{
  "n_layer": 11,
  "d_model": 160,
  "n_head": 2,
  "n_kv_head": 1,
  "head_dim": 64,
  "d_mlp": 640,
  "vocab_size": 2087,
  "activation": "gelu",
  "norm": "rmsnorm",
  "norm_place": "pre",
  "norm_eps": 1e-06,
  "positions": "rope",
  "rope_base": 10000.0,
  "rope_fraction": 1.0,
  "qk_norm": false,
  "attn_scale": 0.125,
  "bias": "none",
  "tie_embeddings": true,
  "parallel_block": true,
  "init": "normal",
  "init_std_qkv": 0.0233,
  "init_std_o": 0.00497,
  "init_std_up": 0.0233,
  "init_std_down": 0.00497,
  "init_out_by_depth": true,
  "optimizer": "adamw",
  "lr": 0.00165,
  "lr_mult_o": 1.4,
  "beta1": 0.9,
  "beta2": 0.95,
  "lr_head": 0.00551,
  "grad_clip": 0.5,
  "warmup_steps": 223,
  "schedule": "wsd",
  "decay_fraction": 1.0,
  "decay_shape": "sqrt",
  "final_lr_fraction": 0.05,
  "batch_tokens": 16384,
  "seq_len": 512,
  "doc_mask": true,
  "train_tokens": 154000000,
  "steps": 9400,
  "dataset": "wikipedia_en"
}
MLP neurons of a small language model. Each row is named by its layer, matrix (up: input weights; down: output weights) and neuron, and shows model dimensions 0-159. Each number is 500 + 25 x the weight over its row's rms, rounded and kept within 0 to 999. Numbers have three digits each.
After each neuron's rows, "fires on" lists the tokens most often at its 100 highest values on Wikipedia text that the model never trained on.

L8.up601:522490488506506480482496535545490493472508553490479461470519521473496497490517477500512527449496530485513474510505482519542493493514507523500539498501497466491534506509497490484498506451518508468540478510477532536483515471496492441533481511498510496502502454475486494490500495496504501436486477499523486516488537484531554506461512519513506446567495512515540445481456466500535516501507492470549536518523520487478574520465506525477481463487522530530471516505494499512486462504477507
L8.down601:504472571536513525522483486509457466536469509510544506500481499497494469515520523494496504514533506470499521520500533532489513512487499506512521516475520514533492508482440483532488509515463473520491510526471535476536507509511500499433475533495466496505482464493538465503490518524478469534504538525490490482504517492497535470479486478503460479447488492523491525511545543519476485504479445529490458542492479531530533482491509457490483472527552495492544505480511481483515558489516511
fires on: " h", "th", "uch", "e", "ach", " as"

L3.up309:533539466510465513467499548518514526513524483492464543472483530472521535526493495521530538543467516493481475510501486497494504491497498532459483519515475489497437500521483503499514524450521522490499509542462520464508486533465542481482484479506487508497535493488516485521484486505468477462468507515505488501505458513493549500499517527475483475574451483507453527534472527494492533488530516531539502504514478463411527501506498512518488505505524503498480497498479494468488494508461476
L3.down309:458503498467507531510511468459525541446516522445517463532496531493516507507487526541522495483507450497509503460500499588472509467475558491530511468477472468539520507512504494508454500521497503459495498533485530489544473511540499490527479538475465507507485512465483514518478470473513515526501480520489444463483498521546526522500507469490547536522526516499520495512488473504543505491515486469516509492508520478534518468490537497495469515510510517509527511523504501541517508496508519
fires on: "us", "it", ":", "act", "ens"

L8.up536:473510495528512483501506494486534467502498479505485495505516521533522491513523493487506516502505499489524506464485499517548484499456485482492489510479539494461504488522525540522531509458512496480486519517460503511482496567502484450526450503521467502487528512521504494515551476553488531503498499476520525502451499496492553522458483525473456548478480466504522489505511482499491490511522514470469488550575457480493484525513479519547505443527536491490473520507559497460517464508500485
L8.down536:500501484529532507510536470513523539497494508523526486470509508510527510478545517495480481520505521489510488529481541479523501521510507478516526500484477462451460530430552491512481508572475519507518480518510486515473504505449521488496528484532485511471460546509448524526513510514498524485495546497533469501504453508466447508500520525471523510512516498507522481491474496472464550491497510496500489446491518494509492512475516523497470525513493466493482473546569539490490522528526508
fires on: "pl", "c", "b", "B", "eb", "sp"

L6.up519:523510499509475559489540530484486452475519454495486459501525539492491486514515559477545503514474459492480498503489489569494503504473474560454534464529528507513506484510498504483540510459502485503526493515460495522495509497503490508466509473535478518475521514478508499494516470485496518522538543528511511529527525442497496480509475515478467523528466512502482459494487536515492577495485466502470505509505482494512504559484487469505493503553508483460515493542507521500479493515495505
L6.down519:463552513502508501481487502490522523529464505479502520516506497494488444502504524488516488488522511559454503484493522505542525473498505429529484485500498481522487513483489502501495464561511479517495482504477527509476488525550474490483448496531542513487518547532504504493494530545499488450518497474502504451477480487471507550523507499488524492541506527552491516499494491491508464462533534471556497534476489485479507518496511536472500463484490539503515458470499486475527524549515484
fires on: " ab", "b", "on", " th", "aw"

L8.up294:570493509517509501467456528489516486498490494482485506480486514517517498438492458461518509512474523537513533507493489488508520512517493474521546448504548441572484481485492529512527536444466511517519516533568497506527501510524523475520497485512493545485504495515473488491486510516511511502508473461501447513515531487499526515475502483524511462553474511534486507518465444531492465486497525500490530516481532529470519514493518526464501489477503489490479493527544492498511493478482498
L8.down294:494497493494487537468461510524559477491466509484482494514468490497511524479511491524489547513460487495544460480527499533486503502517487503499473500505511509495528509518480504520513471474488487510483504510499538478516486514489509504513550482561493530519449483477474520475444495509459473480505528496538517525514484531489527529504512514503467509434511475494540472481517525472468484498513490552477476529485511477496472459539563507491512484522509512506529505483427568528512486515519535
fires on: "I", " I", "en", "c", "in", "a"

L7.up32:502468484505483522482490496471475502482531540535514493511522511453501481445501509522518562485519496475517486556511515532507527527515493503518556506490477526509516479513533519478485502520466526512503473522549519540505477516517481515522516447486543503506510513451500495506511467513466465531502491493542484483511532508495536492540483565505480491519501443560516497488536511494506495502496486483515492479496483461496464512512499473501522474531552462482457492507512526555469498523475463
L7.down32:446505467478448474481485512526488508483463477467485454469512463527527520525488513475507477497518532501486483481507511503534487489488515494492480514453520515511474491487459452531471481444464485526490547502498509510508505512493506518469484476485460493545518496538510483475482474501554471492515515498519464467493524503502506498475517470497491489473506508463479446508530508498512486509506490497506488476495512518471505475439489518465442503500479553509551483519539507494523464527532573
fires on: " not", "ly", "ely", "o", "|", " be"

L7.up481:498495474495511486463510528464473457500509515516474476488509494474525540465503507557536493483491493481539471526530494533484482520545508490471534480472481478496522525509469496497531507487544505449491503479487495568558501501538528538510528458493519474460502492499516455519508468483506492506523458510535496529487518498541461503510501536505479453512521477478483509468511502521533510521547495483538551512547491487484542543473498492521513485499552490494529534511504488523510487515474520
L7.down481:481517514498489520559467550552501484482498495532493503512562514487494514493483474563500495528496476455504533506488474465506466478468522495491542539480487481502456521492490487510511513505502492529529488491440544537464455520528498492494495506484464486517477493553509486538488457501515449494488468481504461521457519524468497511514512505470490498459498516503509462511541536487475512519528532535514477503503503525495507544504493541483491530501499516519513487478521493485567463513477489
fires on: " is", "\n", " not", "ly", " been"

L6.up5:520494468479517499457488538452522478508480536492500523483509494517516490519555508507571523528442476533516473525457534507506510512511541479504470468517475517476488488478518519486488500527526525479529542475521528534524555520499528497454539502503499471501509534462473493510492523518532480507520520480473495505484541505470465523482475504515498501516526534535509496496538436505459501516478545514479484486513522517487538519513467508506505490498490471436506504467509485535532490490467505
L6.down5:474509511535491505495479503485532509458469509507498543529515519481452509462487487499518467503492528520454482497551487505517504514521469519504501533536520538514519524540465485534475471495526462507503463521513526513442483494472484534533517502473473513507530488497485528480485540455485492498532502516529502558513511498510516503531463473469555496543511474473516468524484514507452508497518531477533481496492489479531500459533520510530503512518489551518461527485456513539495527550495485
fires on: " has", " received", " was", "er", "en", " cre"

L6.up187:545482514528490475480499498487554501481481485582508528504524494500489554509533482516490501509513511513488524495531518515474502514505486517524517494493580497459515473494504495502505480477482494507504511501520478496471517474471501541519505498469493503514490511528480514518503502513565512514524506451501395495529504488490529486502499529515492500545463529511484530488532495489536555487554474475520507503563487527485492505513513481488509469517551501531486508520487487511465520545502493
L6.down187:476470493522495519513495511485475507506499472453510495491515474484494442488451490473522512496497490470518485481500541497523466528523474493473489538516409554522444508473468505475485543515524491484501504490465479500521478472482514463484517512548504500495512505476481456511500498504484501471500480531540529530513544534471455502491505525509505483493535521485482512495519516516451472521492516515491449494464475445477492469540479532507499494523499472533521482480490505445507493465471531
fires on: "l", " l", "ured", "ited", "n", "ive"

L7.up129:510517520536465468474505512515526529507505547524448457495487480505518527550493516481491465545476539505514502509500476535514481496480562541503475493507472467501507531504528495519518496484524512483547494509509468492490472549489530528500482452490531512540561517533484519520521470478488512489550518470517420492519515460488477531492463507483437509529484503545519490507477476489486494493525530487491478493534491525498503487533501465489488479493542479512492511516461506479491488490482487
L7.down129:520500486492559480510510517509488463466490510451492504543493532534507462501483547488464473536503464456530498493520510524496557525505469510532511525508470526510504523529528493477501542506494471523492474477489494492508464511497519471461495524497493481499469481503526476490503508517419514464458495534533527478473514518511481482482478470492542537491490520451486518557479511485530533476510512480498502475508504516503518488503486544530472497479508501507488442478532486436498487473489466
fires on: " p", "n", "l", "–", "b"

L7.up264:509514501489493491469524515486485511477505531543490495505485469486508496486562507465529537462504469487509466476497484541498498493501543476505487489487514460523466541474519485480497559471504497490518515528523524543490533478495485476494478456525497495442485491553524507518513449498480514508522500510503521491485525505543561487491512530485483511531516509536474472493544460541509498520532486517472531492532507488502558508505482526520469438505501469497494525504536522529504442494456481
L7.down264:475500529519463517542524502536508486485490575525477546489490474510568494507473444485484491493515517483504512498473498492472505462487508510466500486526511530464505515503412497503496499516489498482475503533471518535545463535489493475495474491485488503472512448507501488479455480481487511439463504496506490464501486509497483493490542499508481521500527487531505457502530487463492489523486498481491484534526541524502532554482464527516485531527451502523464473496530506508512530498513504
fires on: " h", " so", " th", " bel", "ach"

L3.up42:505492486558483495488581535510503496528520519525482495471522539508514514499476493491522480530482529520500496524482470489485502513503508549518484491522475499541525522496489522494451534519528521516558517531498516485472488556497518516526535464531541516466537491481501486503483480495471469507463524468543516514520531493519525485534523475511474457502465515471477510524493479503505547516506493514507509497528466502517481485543463511525554528496561497500471535494439508487477484509482504
L3.down42:498538487497506508470509456500490535489520538499507507479514500460513483476516494534515518527527506510525498533512469470518549504544531484442494510495489490537517467539484505543444503493517524477464499517526491494495506448466504478495499546539474532538491511474464532513467527536476499515461444526478525450528465480477482490469500486445524452496509520501501507477507492507504451493494501518532515511513529473477496486530507474459524488475493524492489517531538506493485556485500529
fires on: "ut", "us", "t", "ort", "ies", "it"

L3.up235:512471462512486499496486498504517503503491504476486505535504499496478494487529499528501559512473478495520538488455499526474499503520503544450491514506526535464518499508469529497531503487560508496500547514501514484513515536499489483513497496546488490487498495439537424534493454535475473510486504469485527481527522510463500481462515521516503469505504470538480505507497498502546509503521464517473563512500489468465503489501516554469485454514541525554510519508452522466489522458498492
L3.down235:482491498500505519484536492476548509487499516535521489507461483536516502503490488568501481499519509535521468534500482506527499486515486499503495527478537479547464507477478524516490499480501505476484516502514473542468496492485522521494528474493515519473509509544477593504514516469510489518523509514485447469482499476516521528505501477507472528493513508490511466431570521513454509473470474523542500505508536490530476470494458489541490512542505498507486506535528459536476493520448496
fires on: "ent", "ists", "ot", "s", "ers"

L8.up218:507498502557518509469509488493483509479482477508518472496494466458521468454528500506529456495493527470493526515537484499523553493481538505524479500525500515551527495501527500509433515531489513464538493533522508469509474522504507459484459465510507511524478458450520522456503504495458520499506534473523529458540517509494486455479505457495477519481516481478460498527504483500475524487483464474499545511537494436507473489509502494522495505441496508460506519502482468521518498527496475
L8.down218:500489510472490503505540533505460487521515511514483493445482544520523499523551458520495531526504477493474469489514511517542433502529518501511491475480509478526508504500487524503515473487519479491474495503525510458448503477548511511535484529503496474496529509468438515506474473490499482546477476501515481504501523520499504471528442549495523482493490549505483530486558498511504487508454506563493513567495537520507480462500483484527505510511522500481513465541524504485504501471514459
fires on: "t", " of", " /", "ut", "and", "y"

L8.up373:484488506541496542541544494504483466526513490491493464532482533483492487509478501492475495525498487492496470530458488498485480519456529555510522484513509439481524536521520502466506481468527517490470500491492521516495527512495473489518521514461494479449500471502497494458526515529509511522488526492495559489555484518487511507459526550496511512486472440518524494490523506473520524507502454539516485518496496507485488506504476499543504441483550450473456484543541470540508495489507486
L8.down373:486500481467520530509438519494487511528535500469487479476525513541523498508479491501451496484500555497531504483537486483494489481531477481524482498524502522487465491457521456494534528537511514481511459525515491539503485520503468521487528516520456520529478469505525496544503524514488508474546499513604517483501524493489502499495511497512519481524464504475509510510474508461461521458503483458494493510495452506512471552485522502466558505478490488524501487468501482504531522516491551
fires on: "|", "pl", "m", "c", "p", "al"

L7.up570:550450507539529516471529516529481438517503508526508525499523536519524507486508493489508554504514479490477490538492483505485525501525496489513499448502501539536478511447485497484492484463487484502538505464481481539482518496493520503493519519459481515467518562495494435511536479504499495513493496449482519482482536487480454488441473535516509512492471501538457506450484475528522483531479526520486486504497480457509506495507503551493535516445498498484477500546500512484490527504517491
L7.down570:471516466466507524501438494502456513471453505447504477479509510520499518501445517511447489507474512489490474470515461475484505466460494553527468542520510505495524526534516557520536480498523520530503534524515552476545553530556488505502503500470509490525472486476515530462496506519540487535480497508480480477494491496520534482529488475497522484476545504504519487521525474501482500514510490534511483527528504504463502493470513507508489504521510505491558461539496494481534473496516510
fires on: "en", " was", "ove", " be", "in", "ing"

L6.up88:549463479511503534476500519508530509500509484498506502467506486494516516472455491511503515476507466538507520533507494480475549501501489516434510515540527534465492522506479538500515523506560493486495494492498500477539513499494465472484513502526452493507510524485507484479524475517504518513536491463500482517542486467481444504500520527443502529485507490554451536518481476538534523490490528500509501533527508478444517512524497537546497459505512489554561479519497534507493499498470536
L6.down88:458521478493498473517459525461513491501524531545468510529496494535504503450556490528504470460475524458504439502460492467519487503489519416490510539479479490481515501502513462497467517528509482497461499509508504526481497504510513513490483492488508489466541506526537514479502520487536500548465482528491510518501548512503482532528505499519497490501437508525513497511507530505488512523475440526476476534500539504504469530462515480508553487514518514504478498459500459484533516497479478
fires on: " up", "en", "ot", "s", "ess", "ers"

L7.up132:502510473501520481494493486503499476536481507522526504490507508482530565493508502512494533498453521476549495514450528474493483540502504488468498485492539509486474550491534497492483497513501510492500506484497509483464512506470476477502491509552485520484473506512480495528509481486527530490423508511541502531547464488508457513498492530562533456518478519485513495478461501523444529526553501539511513528490483509479522523530495466502542503486513440483527490502525505480550467527470461
L7.down132:493489553507476496495546499485489523457512491575492482531479442530526499519515484518486480479545518494474492472529519499492510471481500497488528487502469509545495502529505539497490467515486486518491499529496498530523538548494521537476531507427525505528543520463492511462450497495530536528542490495480452490471501526452517515498479447484481530504506499514498517494485518510493493512516549487483479496516561495513472477477505493494464481499529516517457486490513509510485538462528503
fires on: "ro", " ", "ol", "ig", "ou", "ra"